config.toml
n_head = 9
n_kv_head = 9
head_dim = 64
d_mlp = 1536
vocab_size = 30198
norm_place = "pre"
norm_eps = 1e-05
rope_base = 10000.0
tie_embeddings = false
optimizer = "adamw"
grad_clip = 0.5
decay_fraction = 0.82
decay_shape = "pow"
MLP neurons of a small language model. Each row is named by its layer, matrix (gate and up: input weights; down: output weights) and neuron, and shows model dimensions 240-367. Each number is 200 + 40 x the weight over its row's rms, rounded and kept within 0 to 999. A neuron's up and down rows have the sign that makes its largest values positive.
After each neuron's rows is what it responds to, as a language model described it from the Wikipedia text at the highest values.

L12.gate1420,136,237,205,197,212,226,162,182,236,284,223,231,185,210,157,150,304,154,175,183,153,199,159,234,172,242,178,136,179,251,153,223,208,222,272,256,222,224,143,231,156,210,138,229,198,233,242,239,199,228,262,154,242,214,165,260,181,187,195,234,191,185,161,208,149,188,213,172,194,153,195,221,204,172,193,192,113,184,136,146,184,157,187,204,238,237,201,203,139,221,257,215,112,185,288,198,201,211,172,176,227,238,185,110,243,168,153,172,158,199,172,202,226,186,251,163,145,187,151,219,171,165,265,295,216,237,259,201
L12.up1420,231,186,153,172,160,275,190,246,205,161,152,169,287,213,161,216,203,220,206,185,246,303,172,210,200,192,264,174,164,111,315,199,201,156,230,122,189,182,258,212,222,252,164,138,187,170,208,185,243,249,205,160,282,192,236,225,175,224,210,175,202,236,241,226,198,255,222,223,180,227,163,239,260,255,155,178,224,204,303,199,214,187,214,160,209,221,218,278,137,217,83,183,160,210,221,258,156,180,188,141,189,157,269,218,204,114,181,156,169,265,200,199,219,144,204,223,218,233,207,186,206,205,185,209,193,210,266,277
L12.down1420,208,170,174,183,254,200,229,206,218,207,259,236,172,116,239,168,224,250,214,229,233,190,276,187,196,250,213,156,212,184,230,166,187,206,196,127,223,193,185,282,211,246,181,194,249,213,177,213,227,187,212,242,141,167,178,227,143,233,129,160,240,232,153,218,129,172,210,212,196,179,165,210,237,246,123,172,196,237,193,129,216,158,166,199,288,194,225,214,134,158,217,244,213,112,267,183,117,164,187,179,171,210,190,223,241,164,221,232,279,268,202,162,194,146,211,220,225,184,120,240,166,200,243,233,195,168,189,194
Responds to: Inside compound names. Hyphens, slashes and commas inside multi-part names (canine-like, Nickel-Titanium, R&B/Hip-Hop), chemical-name fragments, and words like name, term, called that introduce a term.

L12.gate197,221,197,198,194,223,158,193,268,281,206,293,213,150,169,208,231,276,153,247,200,201,248,233,214,160,163,266,137,200,217,226,235,218,167,193,157,167,186,209,221,216,179,142,152,231,133,182,194,230,203,252,247,164,258,142,184,156,151,235,206,149,235,249,176,182,169,176,240,92,206,172,103,267,137,213,156,102,210,235,155,238,222,268,167,260,158,119,142,166,205,207,242,150,184,181,323,180,208,169,217,190,156,133,147,250,157,192,230,204,189,202,243,237,190,255,197,164,202,188,177,208,226,231,192,184,286,211,201
L12.up197,273,217,260,142,160,238,238,212,233,213,222,158,211,192,230,223,228,224,248,175,138,193,165,195,185,158,168,239,232,219,271,161,143,141,149,226,227,246,225,161,177,247,150,217,182,240,171,288,155,199,258,175,179,160,193,261,133,204,232,122,185,180,192,195,289,144,201,233,199,265,219,120,222,144,190,238,168,189,186,201,215,234,194,241,143,261,152,273,165,276,207,137,222,163,262,217,241,182,200,262,198,253,159,178,184,230,171,220,217,167,219,181,237,219,198,213,272,271,253,189,194,234,252,253,203,202,212,210
L12.down197,230,204,187,201,195,192,176,212,205,191,241,185,178,152,190,243,210,225,248,205,158,199,211,222,221,103,144,176,277,214,117,155,238,231,171,169,212,216,157,133,291,156,166,157,166,201,201,221,151,143,237,189,280,224,135,171,192,244,200,194,217,226,226,139,111,217,270,185,142,214,159,168,240,177,201,136,197,200,153,235,182,154,204,162,210,150,221,167,238,165,194,184,131,195,211,237,180,255,248,184,159,248,228,233,243,205,218,231,207,269,140,176,169,182,261,186,167,164,274,276,206,252,198,194,184,122,205,175
Responds to: Wikipedia structure and modifiers. Table-header line breaks before |---| rows and == section markers, plus function words or commas leading into descriptive modifiers (Greek, Russian; an ancient; shallow marine).

L12.gate1429,200,135,175,233,214,210,204,145,147,148,206,181,188,131,167,166,219,199,234,194,183,213,224,184,208,233,241,186,249,166,238,204,212,256,211,215,238,217,187,203,173,268,154,239,260,201,200,280,172,266,245,239,237,281,219,111,164,181,218,174,254,164,143,153,156,179,206,263,223,83,136,237,188,223,207,221,197,184,233,234,220,177,204,240,150,147,229,222,214,158,179,272,206,228,241,216,140,165,167,240,193,212,152,294,243,227,189,206,174,162,202,185,123,233,178,119,204,165,229,202,217,225,149,186,147,203,195,218
L12.up1429,153,141,203,147,147,172,166,284,204,242,96,234,189,161,175,153,225,151,221,199,168,210,152,216,208,165,231,188,220,194,182,140,124,191,252,219,187,182,184,241,222,302,200,256,201,209,168,274,201,266,146,162,238,198,119,234,147,162,205,238,174,213,228,188,156,147,166,138,146,261,198,210,207,234,169,218,195,244,219,152,73,206,124,114,236,173,212,243,185,209,163,197,207,263,223,185,219,171,237,224,241,220,168,211,254,139,194,237,244,234,165,173,216,190,221,151,279,210,209,220,205,157,185,249,209,214,259,159
L12.down1429,181,199,155,207,167,188,235,196,170,154,128,213,263,118,237,105,252,242,265,226,167,225,123,212,176,208,223,150,174,177,133,196,197,222,187,199,185,203,170,144,192,216,233,247,229,222,271,183,188,170,190,202,169,246,184,166,163,206,187,220,260,220,219,193,174,211,209,107,190,211,214,214,196,221,184,174,224,187,174,308,163,190,183,155,136,211,215,158,203,161,129,220,136,165,212,204,206,190,191,170,193,189,189,168,266,202,262,201,204,278,155,220,242,199,210,151,166,191,194,220,211,219,200,246,231,201,237,219
Responds to: Article before place names. Function words, mostly "the", that come just before a place, region or organization name in encyclopedic text, e.g. "in the state", "on the continent".

L6.gate882,222,208,239,136,176,218,246,220,159,250,140,154,177,242,264,254,202,172,219,200,154,257,133,233,245,228,272,269,256,147,163,152,175,135,158,268,198,205,172,196,178,311,179,209,237,210,159,267,238,181,177,175,166,287,224,164,135,165,185,195,155,212,194,154,225,233,217,213,158,239,135,203,241,206,181,150,186,219,219,185,193,182,128,193,179,226,90,224,247,182,164,167,226,208,165,174,196,235,148,185,186,199,204,212,172,238,221,227,197,196,173,284,263,198,147,241,200,196,226,259,190,249,173,312,170,247,257,188
L6.up882,328,200,193,215,175,173,215,210,202,239,216,203,231,182,146,75,176,198,201,211,219,225,181,211,187,182,258,185,171,135,212,199,210,184,247,182,194,188,229,203,171,223,227,190,245,185,144,227,206,159,236,269,258,194,182,224,162,155,206,117,240,233,208,179,243,224,117,231,149,230,216,259,199,199,149,140,178,285,227,217,134,161,157,191,201,201,133,203,248,155,203,167,193,213,151,224,240,244,261,150,214,167,150,137,163,269,167,224,230,250,153,203,208,264,186,203,238,196,257,231,168,179,232,194,196,262,176,163
L6.down882,192,200,149,202,205,167,187,161,259,227,218,207,152,175,139,200,183,200,196,204,115,131,197,166,188,189,166,170,247,143,194,226,202,231,220,183,138,141,169,221,169,222,264,99,158,176,183,167,268,204,222,295,226,175,239,228,270,219,153,201,240,166,243,182,190,245,165,144,212,226,225,236,199,187,180,201,220,96,265,246,188,249,191,162,201,220,236,266,177,249,200,238,144,218,202,223,177,167,119,180,176,145,154,147,185,197,230,205,199,183,257,167,166,199,302,186,200,214,264,141,221,141,236,130,129,184,210,176
Responds to: Mid-word fragments; regional directions. Fires on inner pieces of rare split words such as ch-am-ois, Pot-os-í, hydro-x-yl, and on region adjectives like northwestern, western, central before area nouns.

L10.gate214,174,265,188,179,224,187,219,250,193,215,225,150,247,179,207,187,223,212,132,180,182,178,131,191,266,181,126,208,241,190,197,173,185,179,233,279,217,232,171,166,184,197,146,223,305,171,231,142,229,218,125,219,205,192,185,226,213,208,152,177,148,163,221,211,121,238,210,246,182,186,159,186,199,207,202,150,240,158,115,249,198,248,175,267,151,189,201,134,139,140,227,199,169,148,293,313,188,181,118,255,216,266,273,188,183,227,163,197,195,223,272,183,165,182,243,185,227,126,182,167,189,204,172,225,118,263,286,210
L10.up214,171,170,242,164,198,177,235,191,218,224,160,228,220,202,235,170,237,166,197,171,173,261,222,253,187,247,221,114,176,194,163,180,201,209,208,238,239,246,147,203,189,227,151,210,171,183,193,131,162,171,160,187,166,113,153,216,206,181,140,182,226,220,219,232,177,145,234,187,173,192,209,178,127,269,231,167,215,215,168,208,218,217,182,266,200,192,166,199,236,214,179,251,133,247,206,184,151,252,232,188,244,232,222,136,273,285,183,208,170,196,166,95,266,156,211,187,170,224,229,211,181,267,185,197,254,231,244,206
L10.down214,201,169,172,157,169,220,194,177,252,115,324,125,237,29,218,240,182,236,238,241,192,220,172,212,230,126,243,184,215,202,207,184,185,176,103,188,224,229,147,198,219,204,212,178,153,164,160,253,239,217,240,172,168,188,216,216,190,174,184,190,274,276,185,135,258,170,220,299,167,148,192,221,238,236,210,188,106,207,151,201,199,236,243,220,228,186,150,180,157,225,221,238,179,197,122,167,183,229,245,108,132,236,231,163,160,235,170,227,208,130,301,220,216,153,234,156,163,186,192,285,126,252,165,176,198,222,152,188
Responds to: List-item separator commas. Commas between items in a series, usually the next-to-last one before "and", as in "performance, memory usage, and security"; also numbers in scorer lists like "Sarriugarte 34'".

L6.gate1192,233,233,231,192,186,98,208,214,242,267,190,166,102,235,225,139,242,168,175,225,203,137,119,148,163,178,252,155,253,132,195,163,250,241,208,191,180,286,226,213,126,211,156,165,191,185,205,190,184,230,346,182,150,142,275,236,204,208,256,207,136,181,126,263,277,170,228,214,222,160,203,142,284,132,227,242,182,246,211,165,196,248,238,274,190,196,154,142,182,256,205,215,176,192,210,197,153,194,125,144,256,263,224,105,183,214,174,247,164,185,175,220,262,191,240,264,186,179,191,200,174,198,150,216,221,155,182,185
L6.up1192,169,200,183,177,131,205,201,171,158,220,226,138,179,254,228,246,116,196,270,207,174,220,210,206,227,131,192,183,180,208,174,224,121,156,167,193,274,140,171,192,179,241,175,182,137,93,139,208,214,213,161,208,252,170,264,263,128,202,164,219,212,202,241,204,228,198,205,281,152,205,166,288,264,205,143,194,142,239,218,254,235,153,158,171,171,162,288,266,206,220,225,230,157,223,135,168,222,196,277,196,175,185,130,194,200,222,161,183,170,206,221,286,275,263,172,201,217,195,225,151,209,236,187,183,273,190,144,197
L6.down1192,207,197,203,181,199,214,212,194,202,262,151,189,288,164,184,262,204,168,242,260,191,184,202,242,142,201,190,237,198,204,248,159,197,194,105,253,157,225,212,276,167,212,167,189,240,233,161,153,203,199,273,226,196,128,213,210,173,183,150,181,226,265,126,152,232,129,169,202,193,253,177,254,191,201,177,291,234,114,215,238,148,225,207,152,218,109,208,152,256,220,245,210,224,209,219,137,225,185,264,200,222,189,287,156,218,242,192,187,223,160,260,210,218,146,197,256,236,191,159,200,236,243,141,180,160,144,206,244
Responds to: Website URL dot. The dot after www in "Website: www.…" infobox lines, and weakly connectors inside names, e.g. of, with, hyphens, American.

L10.gate325,191,244,279,104,233,191,292,182,221,277,102,216,192,200,268,148,220,192,210,184,218,202,254,261,214,195,189,183,172,209,159,268,133,192,295,200,200,248,178,162,215,282,190,242,175,226,132,198,262,261,234,171,159,225,202,155,211,200,171,191,235,175,201,139,198,252,218,207,210,172,153,214,162,251,129,276,174,190,151,219,255,184,111,183,185,188,229,243,219,219,178,315,236,288,222,157,195,199,235,201,207,180,144,217,223,178,186,200,188,210,187,215,179,178,286,219,145,188,195,135,197,167,237,264,241,221,107,198
L10.up325,181,169,303,215,221,191,163,229,178,222,145,230,120,181,215,209,192,141,170,182,251,157,184,231,103,160,196,223,250,155,212,163,206,300,191,229,235,198,224,237,133,183,192,207,194,176,201,243,147,284,109,205,150,187,160,141,179,169,238,208,201,252,214,226,184,207,166,224,174,207,214,183,155,195,158,232,156,172,249,224,217,203,172,201,209,202,184,206,197,154,185,157,156,313,148,175,233,182,271,224,189,217,131,210,247,213,168,156,208,200,174,250,202,159,265,168,180,225,183,211,236,182,234,263,266,218,256,133
L10.down325,176,203,197,186,231,251,272,179,261,228,85,174,247,206,214,116,199,245,200,257,174,170,237,233,200,159,149,174,209,149,170,206,177,185,196,181,228,237,150,221,199,212,233,235,183,185,179,240,238,206,239,214,157,244,209,174,214,164,157,181,255,230,234,268,268,236,211,166,214,138,233,166,179,222,287,176,151,255,121,238,150,180,198,188,257,103,210,173,223,242,264,257,186,143,188,214,189,173,191,190,180,230,142,222,228,253,192,250,130,201,257,231,160,249,168,222,135,204,227,184,233,155,208,194,181,192,241,213
Responds to: Linking words in encyclopedic phrases. Prepositions and name words that tie an entity to its larger category or place in stock encyclopedic phrasing, e.g. in the family, Member of Parliament, Grand Teton National.

L12.gate1238,232,156,225,177,179,130,198,225,138,215,236,241,220,169,245,211,216,185,257,166,213,240,178,198,199,209,178,224,158,181,248,178,225,221,221,173,205,250,223,263,174,218,302,162,195,183,222,262,234,211,171,239,195,225,170,197,163,211,195,162,175,216,250,207,201,246,218,254,263,226,196,170,221,207,209,225,185,151,173,242,198,189,189,214,170,308,242,133,213,210,182,234,217,247,232,232,206,231,255,199,226,239,216,258,193,162,198,182,171,264,251,245,206,330,261,267,214,189,197,173,222,130,179,181,226,195,109,211
L12.up1238,226,198,221,171,151,204,199,155,209,284,185,182,216,149,234,249,177,252,172,195,158,226,191,179,244,168,243,203,123,228,195,239,161,208,236,152,216,189,155,154,207,161,194,301,172,210,185,240,174,178,221,189,244,144,144,199,211,153,202,195,190,223,182,199,200,189,178,172,231,218,224,235,239,216,196,202,178,194,181,180,95,142,194,181,225,211,151,165,222,221,170,211,186,199,159,182,249,112,256,179,215,242,244,174,208,157,213,201,207,148,242,225,235,245,129,229,186,193,173,132,180,166,160,199,200,217,117,308
L12.down1238,128,224,159,250,203,113,213,243,158,118,232,151,222,173,208,191,172,228,196,188,228,219,197,189,125,143,306,152,186,270,253,299,150,207,238,196,225,131,154,155,150,176,155,129,293,172,177,189,225,193,169,243,211,231,189,138,190,262,207,188,306,252,115,217,231,118,245,197,141,100,270,236,161,201,207,218,209,193,192,167,230,189,264,214,224,174,250,252,149,204,234,135,125,202,202,162,232,254,191,159,216,202,146,170,178,236,151,248,251,189,158,220,204,74,127,192,184,194,178,129,268,187,281,184,218,135,237,191
Responds to: Mid-name word fragments. Inner pieces of multi-token words and place names, like the period in St. Johns, L in Lorne, ot in Potable, plus scattered function words.

L10.gate1365,135,169,233,254,219,234,274,180,236,164,216,206,223,184,179,160,224,195,143,164,227,226,189,185,179,157,208,203,184,200,322,207,223,139,230,82,216,183,226,204,172,200,151,184,143,188,231,251,217,191,188,226,201,202,197,217,210,230,191,228,251,134,195,114,165,265,217,133,175,209,248,257,169,252,110,214,189,155,156,212,202,215,199,247,158,197,258,176,228,83,250,221,118,233,167,220,172,195,158,239,111,194,357,188,235,161,218,203,161,166,143,242,231,241,216,118,153,216,196,151,228,164,187,198,186,151,144,241
L10.up1365,199,256,186,89,260,171,208,164,171,225,188,182,226,172,243,167,237,138,305,133,205,175,251,249,189,190,191,219,186,160,200,249,168,197,269,172,220,350,189,207,208,219,253,225,214,197,176,185,215,179,174,151,212,190,269,189,169,202,152,194,197,215,218,211,219,222,210,169,137,197,222,206,148,136,234,173,189,251,194,222,244,178,191,229,214,221,280,262,160,166,203,206,230,321,214,224,198,165,226,252,191,245,178,234,230,264,208,150,183,248,169,217,301,195,156,162,282,215,178,241,209,284,218,218,185,275,198,231
L10.down1365,204,136,144,209,157,243,143,193,160,222,214,168,241,140,217,185,232,185,243,132,160,169,173,241,175,229,191,175,209,174,152,187,236,205,213,183,251,279,201,230,184,168,247,184,173,256,273,233,216,243,211,220,255,222,202,207,155,137,198,149,163,269,107,194,220,189,201,216,150,260,192,257,149,192,231,186,183,218,186,208,180,187,153,225,242,198,147,205,264,192,206,254,207,230,189,193,245,156,204,192,229,183,227,169,162,155,159,91,166,130,146,240,221,249,199,194,188,166,170,219,247,229,215,170,260,209,178,211
Responds to: Table and list delimiters. Delimiters inside structured Wikipedia data, such as pipes, semicolons and closing parentheses between table cells or list items, plus first words of section headings.

L10.gate230,199,167,199,131,233,209,115,242,217,185,258,147,178,170,237,186,146,170,222,169,171,105,182,231,249,184,169,241,228,154,145,179,196,174,215,235,159,199,231,144,207,215,208,215,175,163,168,203,206,256,185,189,160,251,261,193,118,149,250,255,262,158,215,163,176,161,139,259,122,265,128,219,185,272,208,283,148,192,255,190,175,237,191,155,186,255,233,242,198,212,213,155,213,287,180,209,204,159,194,275,219,240,205,148,139,245,124,170,181,227,200,285,225,234,128,210,232,227,213,186,238,178,95,140,262,134,244,216
L10.up230,223,186,203,176,134,207,115,197,183,144,170,147,240,222,241,165,154,215,192,182,232,231,217,127,150,232,199,214,233,186,175,242,212,204,204,181,154,268,200,212,177,151,137,253,222,190,180,205,231,246,190,199,231,142,255,291,236,192,199,184,152,243,150,280,166,213,211,166,188,207,259,189,121,232,174,228,177,103,208,152,180,214,257,161,283,160,268,155,181,245,182,279,143,147,184,222,204,141,221,232,226,243,215,251,134,193,233,129,174,236,201,225,233,246,292,226,222,263,139,241,207,166,162,176,189,175,243,226
L10.down230,210,220,216,221,183,163,136,216,228,146,244,258,189,161,170,170,169,202,254,252,170,140,180,158,271,177,157,226,176,169,223,246,220,168,220,185,174,213,201,282,187,229,175,225,152,64,205,220,235,178,146,195,226,173,189,214,233,193,349,176,208,226,229,225,165,248,138,200,152,181,226,149,184,188,165,184,191,267,203,181,188,254,177,205,236,229,175,250,204,204,196,214,137,210,231,188,201,214,225,184,235,217,259,237,171,228,200,210,243,191,202,196,244,200,185,237,214,232,256,189,192,173,135,151,185,160,155,259
Responds to: Late table-row cell separators. Pipe separators deep in a row of numeric Wikipedia tables such as climate, population and stats tables, e.g. 186.1 (7.33) |; also weakly "List of" in See also lists and moved/relocated.